From a checkpoint of a small transformer trained on Wikipedia: biases, 207M tokens.
MLP neurons of a small language model. Each row is named by its layer, matrix (up: input weights; down: output weights) and neuron, and shows model dimensions 32-95. Each number is 50 + 10 x the weight over its row's rms, rounded and kept within 0 to 99.
Before each neuron's rows, "fires after" lists the tokens most often just before its 100 highest values on Wikipedia text that the model never trained on.

fires after: "p", " H", "em", "qu", " C", "h"
L6.up471:62 28 61 50 55 47 51 49 58 35 31 37 43 65 51 61 44 46 58 28 59 32 40 51 46 63 38 73 50 44 41 46 50 34 51 48 59 64 53 46 48 38 50 46 55 57 38 56 42 47 53 50 36 45 53 51 48 61 44 38 63 59 59 51
L6.down471:55 44 52 49 50 41 37 58 37 37 54 41 57 59 44 36 22 49 49 51 33 53 61 56 59 55 53 46 43 50 49 55 62 48 74 64 52 64 39 53 47 54 55 62 43 74 59 27 47 46 42 48 37 56 52 49 47 38 60 47 59 51 53 49

fires after: " m", " Rep", "m", " h", " H", " v"
L3.up210:68 40 44 71 51 38 48 61 60 71 52 53 44 69 48 56 48 43 49 44 67 67 39 48 55 23 54 54 56 56 46 45 41 24 49 59 46 53 48 50 66 59 67 54 41 45 46 53 42 18 58 64 60 57 63 48 35 53 59 37 53 48 40 48
L3.down210:51 48 45 55 50 46 51 37 45 34 75 58 54 50 30 19 48 48 58 49 60 54 33 52 40 64 49 44 54 37 51 54 67 60 61 66 57 59 63 60 35 45 47 44 54 60 37 57 37 73 51 59 67 42 62 52 53 36 59 47 57 43 44 43

fires after: "on", " C", " con", " c", "H", " Con"
L4.up1005:50 64 35 62 40 47 40 48 51 55 50 56 52 53 32 58 44 55 63 64 42 43 60 53 35 38 58 49 45 38 51 45 55 47 43 55 58 40 43 53 32 49 44 52 60 40 49 35 55 50 58 41 53 52 63 45 37 47 57 44 63 63 38 60
L4.down1005:32 55 65 48 42 55 46 36 64 56 49 55 52 25 39 57 70 34 44 46 38 44 52 51 50 47 46 66 43 70 35 45 71 49 72 49 50 46 43 48 57 59 44 57 36 59 60 64 51 55 55 65 28 53 53 46 50 40 33 38 57 61 56 53

fires after: "-", " (", "==", " \"", "===", " "
L3.up616:44 27 35 56 46 41 48 45 40 34 49 44 49 36 72 53 49 68 51 47 56 47 71 45 48 68 69 68 50 58 56 55 54 35 45 48 42 58 74 54 58 51 22 46 47 50 61 56 54 53 56 41 40 22 55 43 55 62 45 52 53 62 43 55
L3.down616:25 63 56 40 52 51 53 43 52 45 40 50 55 40 45 49 51 36 58 52 28 45 34 41 40 31 38 39 43 49 53 63 50 44 55 71 46 41 51 50 53 49 76 56 63 48 32 47 59 56 60 54 52 52 67 49 47 34 53 40 37 37 63 59

fires after: " bec", "rit", " includ", "ik", " to", " F"
L4.up951:32 43 60 55 62 60 41 58 48 40 44 67 41 36 65 55 41 56 61 41 51 45 30 51 30 48 45 40 49 44 52 64 54 40 49 45 46 48 44 61 37 34 37 56 35 44 57 52 49 40 64 46 42 62 62 31 47 60 33 64 30 47 43 29
L4.down951:65 64 38 55 50 42 58 36 40 35 59 57 37 58 36 61 49 48 70 57 54 47 57 42 72 43 51 59 46 46 55 46 42 52 32 34 45 44 29 46 50 41 59 51 46 58 53 61 56 51 42 61 78 41 53 51 58 42 50 31 46 41 53 40

fires after: "2", "ri", "i", "a", "ib", " kn"
L4.up492:58 71 42 49 29 80 57 54 56 49 55 34 57 52 62 50 22 46 29 52 44 45 69 34 58 40 68 29 39 37 45 42 64 52 59 71 48 32 51 42 59 42 37 56 63 49 41 49 40 47 53 38 39 58 44 47 35 51 50 35 23 45 64 32
L4.down492:40 31 42 45 48 52 36 65 50 49 27 58 52 33 45 74 66 52 57 45 65 29 55 56 58 44 39 45 40 55 64 57 49 51 69 58 55 48 49 55 48 33 42 60 56 35 61 50 52 64 60 73 48 56 41 57 42 47 32 47 48 67 51 52

fires after: " M", "ar", " R", " L", " Mar"
L4.up137:60 57 67 46 40 55 58 54 54 35 53 66 45 59 38 60 56 48 50 53 52 45 46 54 49 58 52 52 39 62 54 39 34 43 56 65 58 45 39 53 42 44 55 53 56 60 46 46 52 37 61 58 31 51 55 34 53 48 42 56 50 55 47 37
L4.down137:32 34 55 47 46 48 57 52 55 30 34 61 51 58 55 65 61 52 45 42 38 50 57 42 36 56 63 52 40 69 54 53 55 63 57 53 46 48 40 38 43 40 40 61 41 61 52 56 49 46 56 50 62 56 55 61 59 34 28 69 45 63 58 40

fires after: " m", " M", "/", "l", "in"
L4.up626:59 43 47 56 52 64 40 39 24 67 69 53 47 41 54 57 33 35 51 60 63 46 54 52 39 51 51 56 37 59 43 45 71 50 51 50 45 67 53 51 51 53 39 57 71 63 40 53 49 34 64 43 53 60 33 60 48 60 51 55 54 38 26 56
L4.down626:44 47 42 37 49 42 49 58 35 24 47 57 44 46 56 42 36 41 44 59 51 44 44 43 55 55 53 63 51 72 40 45 69 57 62 41 46 54 58 56 61 41 47 63 35 53 51 49 47 60 42 31 56 56 42 67 59 43 55 45 58 47 64 44

fires after: " B", " b", "b", "V", "B", "|"
L4.up497:53 36 33 54 59 65 35 46 49 48 60 21 48 51 54 40 46 39 59 46 47 50 39 56 50 30 65 55 46 63 56 64 61 46 47 38 45 64 57 37 58 47 59 58 34 50 47 67 45 51 61 50 41 31 46 63 48 35 39 56 58 54 40 37
L4.down497:40 63 70 53 61 57 52 32 57 55 33 48 51 58 60 57 44 60 50 51 39 40 49 40 46 68 46 47 56 48 30 54 35 58 56 45 52 50 52 38 24 47 66 58 47 51 45 62 56 52 53 57 56 55 59 54 46 32 50 64 41 53 33 48

fires after: " f", " the", " m", " y", " al", " The"
L3.up675:52 67 64 39 60 57 33 43 54 38 52 64 50 46 41 49 64 50 23 57 72 48 51 45 41 54 50 55 45 62 40 35 43 60 49 58 39 53 36 34 43 47 42 53 51 39 51 59 36 58 32 51 53 46 44 38 61 69 43 40 51 45 50 51
L3.down675:54 58 56 45 50 70 68 76 53 58 60 54 51 57 63 46 39 60 45 49 71 56 57 27 46 48 40 55 48 57 58 77 53 34 47 47 51 48 65 43 53 64 31 47 53 53 52 42 46 45 57 38 68 46 48 57 61 41 41 39 59 51 47 35

fires after: " b", " v", "\n", "|", ".", " B"
L4.up92:40 64 48 60 62 48 47 57 53 51 55 59 63 47 63 49 58 45 57 43 47 51 41 48 52 41 59 38 39 61 46 66 35 54 42 53 48 59 43 57 68 49 43 59 46 51 52 32 47 58 67 52 43 48 42 69 46 57 49 63 48 50 43 43
L4.down92:49 48 54 44 56 63 58 47 50 59 48 46 48 53 64 58 52 51 44 63 63 59 38 48 64 58 59 48 76 48 33 42 53 53 38 42 48 34 37 47 53 47 55 49 50 45 32 48 45 49 43 58 48 42 59 36 44 56 27 57 46 55 60 60

fires after: "ar", " c", " Car", "y", " Can", "c"
L4.up906:40 62 49 48 52 46 46 48 63 48 52 43 55 59 56 58 66 61 53 66 64 44 43 50 57 42 40 45 26 50 45 44 41 35 61 62 48 39 65 53 69 53 67 47 52 61 45 58 43 60 57 48 47 47 36 34 56 62 52 53 57 57 17 35
L4.down906:71 71 64 60 70 51 73 47 47 61 59 33 50 41 56 50 53 47 52 47 57 62 62 50 57 54 55 44 56 44 48 42 38 49 35 51 43 48 31 47 47 31 60 53 48 45 39 43 52 33 44 42 48 43 52 40 57 45 54 47 59 59 63 71

fires after: " E", " O", " R", "O", "f"
L4.up9:50 74 55 40 45 54 26 53 57 51 38 59 49 75 43 56 60 52 52 43 33 46 38 53 43 39 44 39 57 46 53 52 62 50 36 45 64 49 40 60 41 28 39 51 73 64 58 65 29 55 51 55 57 62 58 56 59 62 42 44 64 46 40 51
L4.down9:54 52 64 57 38 39 38 30 36 38 46 48 50 37 37 43 57 50 41 58 53 53 30 64 51 56 36 40 54 60 52 43 32 46 24 79 43 69 24 54 62 54 37 61 45 47 58 28 51 56 49 54 38 31 67 38 63 50 54 46 54 53 47 57

fires after: " s", " kn", " ex"
L3.up374:46 34 38 39 63 58 54 64 64 48 58 30 41 51 53 63 58 41 53 45 55 48 40 65 59 58 61 41 55 49 45 36 49 52 68 54 57 37 62 43 28 42 42 49 50 41 64 60 34 52 57 47 53 70 59 56 50 60 42 41 37 42 22 40
L3.down374:44 57 51 48 71 50 47 46 52 43 40 52 55 38 38 43 40 51 45 44 54 52 69 34 58 47 56 46 52 42 41 57 47 52 56 58 51 54 51 41 61 55 57 41 50 46 60 46 60 67 50 61 58 59 45 66 39 30 51 52 54 64 74 32

fires after: " s", " res", " m", " med", " pr", " under"
L3.up344:61 33 41 49 70 57 66 65 55 47 55 35 60 26 50 69 35 52 55 54 61 43 52 51 62 39 55 45 49 58 53 53 57 31 48 54 45 55 61 66 34 51 39 39 48 52 64 64 44 59 60 54 58 43 47 47 55 48 37 52 53 40 43 38
L3.down344:53 39 39 39 55 53 45 51 58 53 36 51 45 48 43 41 56 62 64 45 49 49 75 53 43 43 51 54 44 50 37 53 55 56 66 49 72 55 56 54 56 40 43 48 57 49 68 42 67 33 32 35 50 54 49 53 49 64 65 52 55 36 42 50

fires after: " L", " o", " O", " d", "b", "L"
L4.up349:60 57 57 54 56 48 50 54 44 59 73 41 53 47 37 38 37 38 69 45 51 53 40 66 59 62 44 44 33 51 65 49 42 58 49 54 57 30 50 43 57 65 50 71 52 44 54 59 43 55 54 56 61 69 54 61 58 52 69 46 61 38 52 21
L4.down349:31 57 44 40 51 53 66 55 51 37 59 44 32 60 60 38 30 38 39 46 73 62 69 54 54 54 41 47 38 48 60 38 39 54 41 34 42 44 44 49 48 26 43 52 42 61 62 47 71 50 48 38 52 54 60 55 59 36 71 45 72 35 60 45

fires after: " P", " F", " W", " M", " B", " N"
L3.up725:54 63 61 47 47 59 64 68 43 59 41 24 50 46 55 60 49 52 53 48 73 49 68 45 58 53 46 57 34 56 42 53 46 49 53 51 62 44 43 56 35 62 57 68 29 59 48 48 39 28 36 62 62 40 39 47 55 36 38 47 67 47 66 54
L3.down725:53 45 50 42 54 60 41 44 39 29 41 51 39 36 49 45 50 56 49 61 31 51 52 48 40 65 55 67 45 48 61 51 39 44 52 51 38 41 41 60 49 58 67 51 40 43 55 45 49 46 44 48 32 46 50 51 72 34 45 42 49 52 37 61

fires after: " s", " b", "ar", " B", "il", " st"
L6.up323:56 55 29 76 64 50 43 49 68 34 64 54 58 60 33 54 55 37 45 45 47 54 44 58 36 31 57 42 40 61 52 49 61 57 45 63 47 48 34 61 67 60 54 57 40 48 40 50 54 62 52 42 54 62 46 54 39 54 49 39 48 43 53 51
L6.down323:40 40 47 42 56 62 55 59 48 44 57 50 63 52 51 54 55 50 63 53 45 32 51 51 43 45 48 52 40 42 43 30 62 50 64 68 65 49 56 55 58 50 30 45 60 61 47 46 49 58 39 57 41 48 53 65 54 41 43 47 44 60 53 49

fires after: "b", " o", " O", "ai", "s", "re"
L4.up325:61 54 54 54 74 35 54 36 50 60 55 46 59 56 57 53 44 49 63 44 35 49 51 53 70 52 40 39 40 53 53 51 47 28 58 44 56 41 34 57 59 45 45 54 53 62 45 47 69 48 47 51 43 58 72 64 68 54 52 54 56 50 52 51
L4.down325:57 47 41 54 52 63 42 54 45 42 38 55 54 46 43 56 30 45 54 45 48 36 59 37 57 45 40 54 45 58 48 62 44 43 39 48 44 57 53 63 41 60 61 35 42 52 44 28 40 61 41 50 52 48 61 56 52 29 61 59 43 53 48 45

fires after: "\n", " c", " C", "--", "C", "|---|---|---|---"
L2.up468:50 52 60 58 41 43 37 60 70 42 40 51 47 51 41 38 54 48 61 52 40 50 61 41 42 56 54 69 43 32 27 49 41 55 48 46 58 39 51 56 45 66 55 56 55 36 42 41 40 47 40 54 40 47 58 42 46 34 51 49 53 43 48 55
L2.down468:45 38 59 56 50 42 54 48 46 47 29 63 53 34 38 66 62 49 55 47 42 47 62 39 61 45 48 65 46 43 59 46 56 54 55 38 45 55 45 59 42 56 53 49 59 53 52 52 57 49 50 58 38 40 57 44 48 49 58 50 42 37 54 69

fires after: " B", " V", "b", " Cl", " v", " b"
L3.up739:56 48 31 53 54 36 47 39 51 53 45 43 66 52 53 39 36 34 44 62 46 42 33 48 41 53 62 45 52 58 49 65 42 57 45 52 51 59 38 38 62 57 67 52 29 48 78 44 59 60 50 55 36 55 25 56 48 45 53 47 58 58 49 46
L3.down739:47 48 47 55 57 46 46 47 53 45 57 48 48 47 57 36 56 54 58 59 41 63 63 59 79 49 38 37 56 51 40 43 41 59 64 45 47 65 25 23 55 66 35 43 35 45 59 45 37 48 56 45 31 53 50 51 42 41 44 57 38 54 53 68

fires after: " R", " S", "t", "at", "T", " dec"
L6.up721:65 40 64 52 45 60 61 43 53 58 38 37 42 47 63 41 41 54 56 35 46 50 55 30 49 63 29 45 42 71 39 53 30 56 63 73 60 55 48 51 55 29 49 46 53 43 66 40 56 67 59 70 57 43 48 55 39 58 51 45 37 42 50 50
L6.down721:70 61 70 34 44 30 30 67 53 57 36 52 49 46 50 53 57 47 55 50 61 41 42 65 48 53 56 39 51 59 49 47 50 44 49 50 32 52 61 65 61 50 57 56 36 42 42 50 40 58 51 45 68 41 43 72 40 48 49 62 54 52 47 59

fires after: "ot", " Mar", " Sp", " sp", "-", " M"
L3.up127:48 57 40 63 32 60 45 53 49 45 51 47 45 63 48 44 34 52 40 53 51 48 41 57 53 61 40 51 37 67 59 41 40 42 53 45 53 60 41 53 49 49 48 61 56 59 43 55 61 54 65 70 40 43 45 38 37 42 55 42 46 40 40 47
L3.down127:49 38 41 64 32 32 24 52 45 44 59 54 49 52 40 53 51 46 57 40 67 41 69 60 54 56 60 52 45 51 43 43 62 57 64 49 60 49 59 50 64 52 58 76 66 50 55 38 55 42 57 48 43 37 48 46 62 51 50 58 50 68 67 56

fires after: " D", " d", " (", " ind", " \"", "om"
L3.up969:53 56 45 59 65 46 46 50 45 50 57 39 33 49 58 32 45 59 41 55 50 43 55 54 59 60 49 72 47 39 56 54 53 36 49 52 45 54 67 44 58 58 39 52 55 52 54 62 56 52 41 52 53 58 68 53 37 47 54 62 61 48 39 42
L3.down969:55 55 61 27 44 50 65 50 51 42 52 41 52 53 45 43 39 51 41 53 39 57 45 40 41 49 55 41 63 52 56 43 36 52 51 50 65 41 56 68 42 58 44 52 61 60 50 39 45 51 62 50 50 65 54 46 54 42 56 31 43 58 34 51

fires after: " s", " ", " l", " sh", " g"
L3.up329:51 36 28 54 51 49 71 45 51 64 48 31 37 43 44 45 47 64 60 58 55 64 38 53 48 50 55 31 53 48 39 43 48 38 59 46 67 45 38 46 29 64 48 37 42 63 45 58 51 50 53 50 56 59 71 55 60 60 53 55 30 55 42 55
L3.down329:54 40 57 42 38 50 57 64 44 47 47 61 42 68 41 77 52 42 49 58 60 34 52 50 67 61 46 53 37 54 58 32 69 47 61 68 64 44 41 44 61 41 45 47 53 50 50 57 41 44 42 47 59 45 46 39 61 41 39 64 66 63 45 44

fires after: " A", " M", " P", " Comm", " m"
L3.up6:70 48 52 56 52 71 62 39 54 50 50 41 56 57 54 68 52 26 51 66 47 62 56 35 51 25 51 56 52 59 52 44 52 34 62 54 51 47 59 57 56 38 41 53 49 50 72 37 66 44 51 58 60 51 62 44 44 49 51 47 50 49 43 55
L3.down6:61 39 45 46 72 53 53 50 58 49 32 52 67 61 49 38 53 47 49 54 51 52 57 35 45 73 43 51 41 52 40 65 46 40 57 52 45 37 49 54 58 51 30 64 75 64 42 35 48 63 55 45 55 69 69 56 54 60 51 52 45 55 41 73

fires after: " ", "\n", " C", "\n\n"
L4.up934:61 45 62 16 49 67 44 46 41 52 54 31 52 51 53 66 57 58 48 40 55 51 66 52 49 53 64 39 37 64 32 57 46 47 60 70 49 26 33 56 47 58 62 68 47 66 35 40 40 56 29 47 51 40 65 61 66 49 57 44 67 50 48 59
L4.down934:50 42 57 36 40 36 70 47 45 48 45 45 50 31 56 37 50 47 40 63 71 71 52 52 52 47 52 56 51 52 65 54 40 43 45 57 57 54 53 55 55 59 49 52 40 56 55 49 46 46 55 65 46 38 46 55 37 40 48 43 42 58 56 53

fires after: " m", " M", "ort", " d"
L4.up519:72 29 32 58 65 52 55 57 47 43 40 55 55 62 43 69 51 46 50 68 65 49 33 40 57 43 44 34 45 54 55 55 59 30 45 59 48 50 50 55 68 39 31 54 65 45 44 49 45 38 55 36 46 59 40 47 47 41 44 61 66 47 49 67
L4.down519:68 54 54 51 60 54 42 55 57 42 42 48 36 36 45 37 54 61 50 39 36 54 48 41 48 50 44 71 58 59 47 51 42 58 48 50 44 68 54 42 76 60 56 37 39 64 44 37 42 57 38 53 59 31 49 50 42 52 44 50 53 53 46 35

fires after: "5", "8", "6", "3", "4", "9"
L3.up370:58 70 43 43 41 65 54 52 56 35 50 32 75 47 67 40 47 57 54 55 46 45 43 53 60 67 48 34 45 47 38 51 57 46 49 64 50 58 56 43 46 56 56 54 51 59 51 54 45 60 59 58 42 58 47 40 62 47 46 37 54 44 44 77
L3.down370:46 42 34 53 49 43 39 68 41 44 54 53 49 51 43 77 59 50 55 67 49 59 59 53 31 58 50 47 51 56 49 58 49 69 74 43 50 54 42 48 51 42 56 54 52 47 57 43 47 59 35 52 58 51 37 58 37 62 55 53 44 58 50 46

fires after: "1", "r", " D", " d", " R", "if"
L4.up506:49 58 66 60 48 59 37 41 55 48 48 52 44 50 40 48 51 43 29 48 49 42 42 49 63 72 63 69 58 53 48 49 50 65 40 61 45 56 63 35 50 57 45 45 46 47 38 72 57 49 62 58 55 55 52 49 46 44 53 62 71 63 46 51
L4.down506:56 49 26 33 46 34 56 27 50 42 43 46 49 40 59 39 59 41 58 51 39 66 62 50 45 63 40 63 58 48 53 64 54 65 36 52 57 64 74 46 64 51 38 40 50 58 34 53 78 45 61 58 62 39 30 45 34 35 56 57 52 45 44 52

fires after: " M", " m", "ar", " K", " O", " P"
L4.up467:56 44 65 62 45 63 67 49 50 28 38 61 46 69 62 67 55 46 45 60 69 52 45 43 61 55 46 48 50 39 47 39 67 41 45 57 64 63 48 54 33 49 40 47 41 45 40 27 42 55 51 28 57 52 49 41 35 61 51 54 59 49 68 52
L4.down467:50 48 23 59 40 51 49 51 43 41 56 52 42 37 33 45 60 55 68 48 41 56 35 54 65 41 63 47 42 56 52 51 35 44 34 54 60 31 42 60 34 55 67 60 63 50 48 49 55 53 55 47 35 32 48 50 51 52 52 60 40 75 57 46

fires after: " M", " m", "ar", " n", "ix"
L3.up801:53 37 57 46 63 48 39 58 43 39 58 48 25 64 44 61 31 46 51 57 51 63 72 53 52 33 58 46 44 48 65 51 54 33 48 64 56 58 47 55 37 72 34 32 44 49 42 62 51 63 41 50 50 51 54 63 43 50 38 59 71 44 46 42
L3.down801:56 46 34 55 48 66 41 35 35 56 51 35 33 54 44 46 39 77 63 48 53 45 51 43 46 40 50 68 52 64 58 47 25 40 47 62 44 66 39 52 50 39 54 36 48 46 57 38 46 46 40 63 52 40 37 55 38 27 52 47 61 35 58 59

fires after: "g", " In", " con", " in", " is"
L4.up711:39 53 33 66 45 57 49 30 45 29 43 54 52 54 35 52 50 50 40 60 63 46 42 58 28 37 28 52 48 63 55 51 67 36 59 27 50 52 45 51 64 48 40 50 50 49 47 43 60 43 50 40 55 50 47 53 46 30 36 59 47 46 44 65
L4.down711:47 48 44 47 40 59 55 51 33 37 44 48 57 51 34 48 49 44 53 32 39 47 40 43 65 52 44 60 45 57 59 42 43 43 32 49 45 38 48 40 64 42 50 62 65 43 55 57 39 53 46 64 55 43 65 60 55 35 51 71 42 44 49 47

fires after: " B", " O", "u", "amp", "O", " W"
L3.up789:50 54 31 59 50 56 33 58 65 49 52 49 56 67 52 57 52 60 43 39 53 41 44 47 54 45 42 40 56 54 42 41 62 29 55 52 43 69 31 47 61 39 34 65 60 29 32 58 53 53 47 45 63 69 57 55 65 56 54 40 66 36 66 48
L3.down789:59 33 46 67 53 56 34 38 45 52 51 56 40 48 64 52 28 39 59 55 56 50 44 45 43 50 30 38 50 58 67 46 67 48 39 62 48 45 35 56 47 47 66 49 53 56 45 34 72 68 42 70 41 57 33 59 74 49 64 30 40 62 60 49

fires after: "4", "5", "3", " V", " ev", "v"
L3.up581:44 57 42 45 35 56 50 59 56 63 52 28 67 60 62 38 40 48 53 51 44 52 55 69 54 62 54 35 42 43 65 39 51 34 38 52 54 55 42 51 45 36 39 54 58 62 42 39 55 59 47 46 59 48 40 44 59 50 67 44 63 37 29 59
L3.down581:41 63 53 37 35 30 55 39 35 74 48 53 44 69 53 46 58 46 37 49 55 42 23 37 45 49 48 47 47 60 64 45 41 47 48 55 52 59 51 64 64 58 72 65 49 53 60 41 60 46 52 29 53 46 56 45 53 48 46 42 25 63 46 50

fires after: " m", " M", " p", "im"
L3.up458:39 51 53 59 56 48 44 47 53 60 49 28 33 69 55 68 63 51 44 60 69 52 41 61 35 44 62 55 45 45 63 54 61 46 42 51 35 42 49 65 48 36 51 61 68 57 54 43 40 53 46 50 69 36 58 39 56 47 30 41 46 45 47 29
L3.down458:43 39 47 37 72 63 24 56 62 60 52 59 48 54 50 47 41 67 59 59 41 54 67 62 46 39 44 50 54 40 43 56 40 69 61 43 58 46 59 60 31 45 69 61 58 33 38 59 37 62 37 40 46 48 55 70 50 49 41 54 46 53 54 59

fires after: "od", "ar", "ab", "y", " out"
L6.up891:55 55 43 51 56 48 48 46 55 53 47 60 53 57 40 44 61 54 51 38 60 41 54 49 45 54 62 44 46 60 49 43 46 44 54 25 45 58 41 53 39 61 56 57 48 57 34 67 44 53 59 34 68 50 43 44 55 40 52 47 61 53 54 47
L6.down891:43 50 45 43 45 66 43 66 28 71 70 53 37 23 38 36 60 55 49 46 43 37 44 45 53 59 43 49 51 66 57 57 39 43 37 57 50 47 54 51 51 26 48 36 53 40 70 52 50 42 62 63 52 55 49 62 52 46 37 47 52 47 38 47

fires after: " app", " Y", " n", " res", "y", " s"
L2.up256:38 41 61 44 53 62 57 59 44 52 56 52 44 45 48 67 44 34 52 61 39 51 47 36 74 39 63 41 63 46 44 36 49 48 64 53 58 48 42 39 45 50 22 37 52 59 41 43 38 60 48 48 39 47 55 22 55 62 45 39 41 57 30 46
L2.down256:39 24 42 44 52 61 56 58 50 48 57 56 58 50 41 66 46 42 46 46 53 47 47 31 54 36 62 46 56 62 33 42 49 53 58 57 54 48 36 55 59 46 41 54 45 56 41 35 38 55 40 38 58 48 52 35 60 50 53 42 48 49 51 60

fires after: " ", "2", "1"
L6.up620:53 59 57 44 43 59 68 53 44 44 53 40 30 46 40 65 36 35 41 54 50 46 48 39 57 43 60 42 49 50 47 42 43 49 54 52 48 54 41 53 57 62 41 66 47 59 42 50 51 51 29 51 49 42 45 46 69 44 35 35 45 42 56 49
L6.down620:57 40 49 66 38 58 55 33 63 60 55 46 58 36 58 36 57 50 50 57 26 58 62 47 45 55 43 40 46 63 41 39 55 44 47 37 45 44 48 53 29 49 41 38 31 51 45 48 53 39 50 55 76 70 48 53 38 41 39 53 59 61 52 43

fires after: " rele", " he", "rit", "ro", "ain", " to"
L6.up856:38 79 49 69 58 61 60 44 47 40 55 42 47 54 44 40 46 41 59 54 50 72 40 52 50 50 57 27 47 54 59 44 56 41 59 44 44 52 48 60 38 38 50 48 47 57 56 45 53 40 43 64 45 60 43 46 33 64 48 52 36 48 41 31
L6.down856:66 53 50 41 41 28 35 55 65 40 42 52 37 56 44 48 55 58 42 81 60 42 59 40 48 49 48 66 49 64 51 54 35 46 55 35 49 53 36 38 53 78 58 75 46 62 54 47 61 58 44 52 66 57 40 65 51 53 50 39 53 27 67 45

fires after: " b", " C", "er", " c", "-", " st"
L6.up909:40 53 33 52 44 43 55 30 55 47 67 59 28 49 57 54 51 54 74 67 50 53 53 29 34 41 66 46 42 36 48 53 55 55 27 53 58 56 43 58 36 69 43 61 57 52 57 38 38 32 58 37 40 50 59 48 42 49 42 50 54 39 44 50
L6.down909:43 40 56 57 50 58 40 18 47 53 57 62 46 53 70 41 57 77 59 52 65 51 30 37 62 52 61 52 47 64 48 37 67 45 51 48 57 58 28 50 58 40 51 61 45 59 54 55 47 45 43 45 45 48 48 47 38 46 51 51 53 38 78 32

fires after: "ar", "ary", "or", "er", "c", "y"
L3.up29:45 68 46 43 41 51 51 43 50 48 50 57 42 73 71 35 58 34 70 73 64 51 38 54 41 55 55 52 26 49 49 39 39 59 55 25 32 54 43 49 56 44 49 61 49 68 28 50 49 56 42 39 46 49 22 48 52 48 58 43 44 64 49 52
L3.down29:51 60 54 48 56 43 42 43 51 53 55 62 39 40 58 61 51 45 56 43 42 50 54 47 66 44 59 53 47 55 53 44 46 48 54 58 53 46 44 58 24 43 45 45 69 44 69 51 57 42 56 51 39 33 62 38 55 26 34 56 60 77 64 42

fires after: " m", " t", " M", "em", " Sp", " R"
L3.up642:36 47 36 70 58 53 69 67 45 48 39 55 47 56 48 56 34 56 33 51 64 66 43 41 49 42 35 62 44 70 66 57 40 52 63 46 62 40 34 59 32 66 46 56 59 60 49 36 48 40 46 47 51 48 52 43 46 46 71 50 71 40 50 55
L3.down642:50 40 41 38 55 63 50 45 56 60 59 67 59 43 25 43 49 60 45 48 40 43 49 57 54 53 36 61 60 61 60 52 66 57 57 54 42 26 54 51 54 53 51 49 59 57 48 62 51 62 36 50 56 58 42 62 47 68 40 50 55 63 44 47

fires after: "at", " s", " m", " f", "et", "ent"
L4.up905:43 47 56 55 46 63 40 44 55 59 58 53 47 13 53 52 53 47 42 54 55 61 63 55 35 53 55 45 42 47 30 46 44 54 71 55 49 58 48 50 64 51 56 54 54 41 44 56 40 52 38 45 51 65 35 45 43 51 41 55 42 57 31 50
L4.down905:52 51 42 54 49 43 58 67 56 41 45 62 39 42 59 52 49 63 52 55 44 61 58 45 65 48 63 35 38 56 44 49 48 68 42 62 60 30 33 63 30 51 56 56 60 48 35 39 51 61 60 41 53 47 58 71 49 52 56 56 66 69 35 62

fires after: " m", "m", " M", "il"
L6.up616:45 42 38 58 47 58 43 44 52 59 66 42 58 49 58 59 45 40 50 45 62 53 40 63 54 33 46 70 47 46 70 48 54 54 52 55 50 59 48 47 54 42 41 57 60 58 54 57 48 55 44 52 56 50 46 67 75 65 53 47 45 48 48 38
L6.down616:35 54 70 49 34 46 47 64 34 49 39 53 43 50 36 43 36 62 69 49 59 39 45 53 43 54 41 54 33 49 55 49 33 46 50 47 37 59 40 35 42 61 58 56 49 50 31 69 55 48 49 59 54 48 49 44 50 21 54 63 57 50 60 55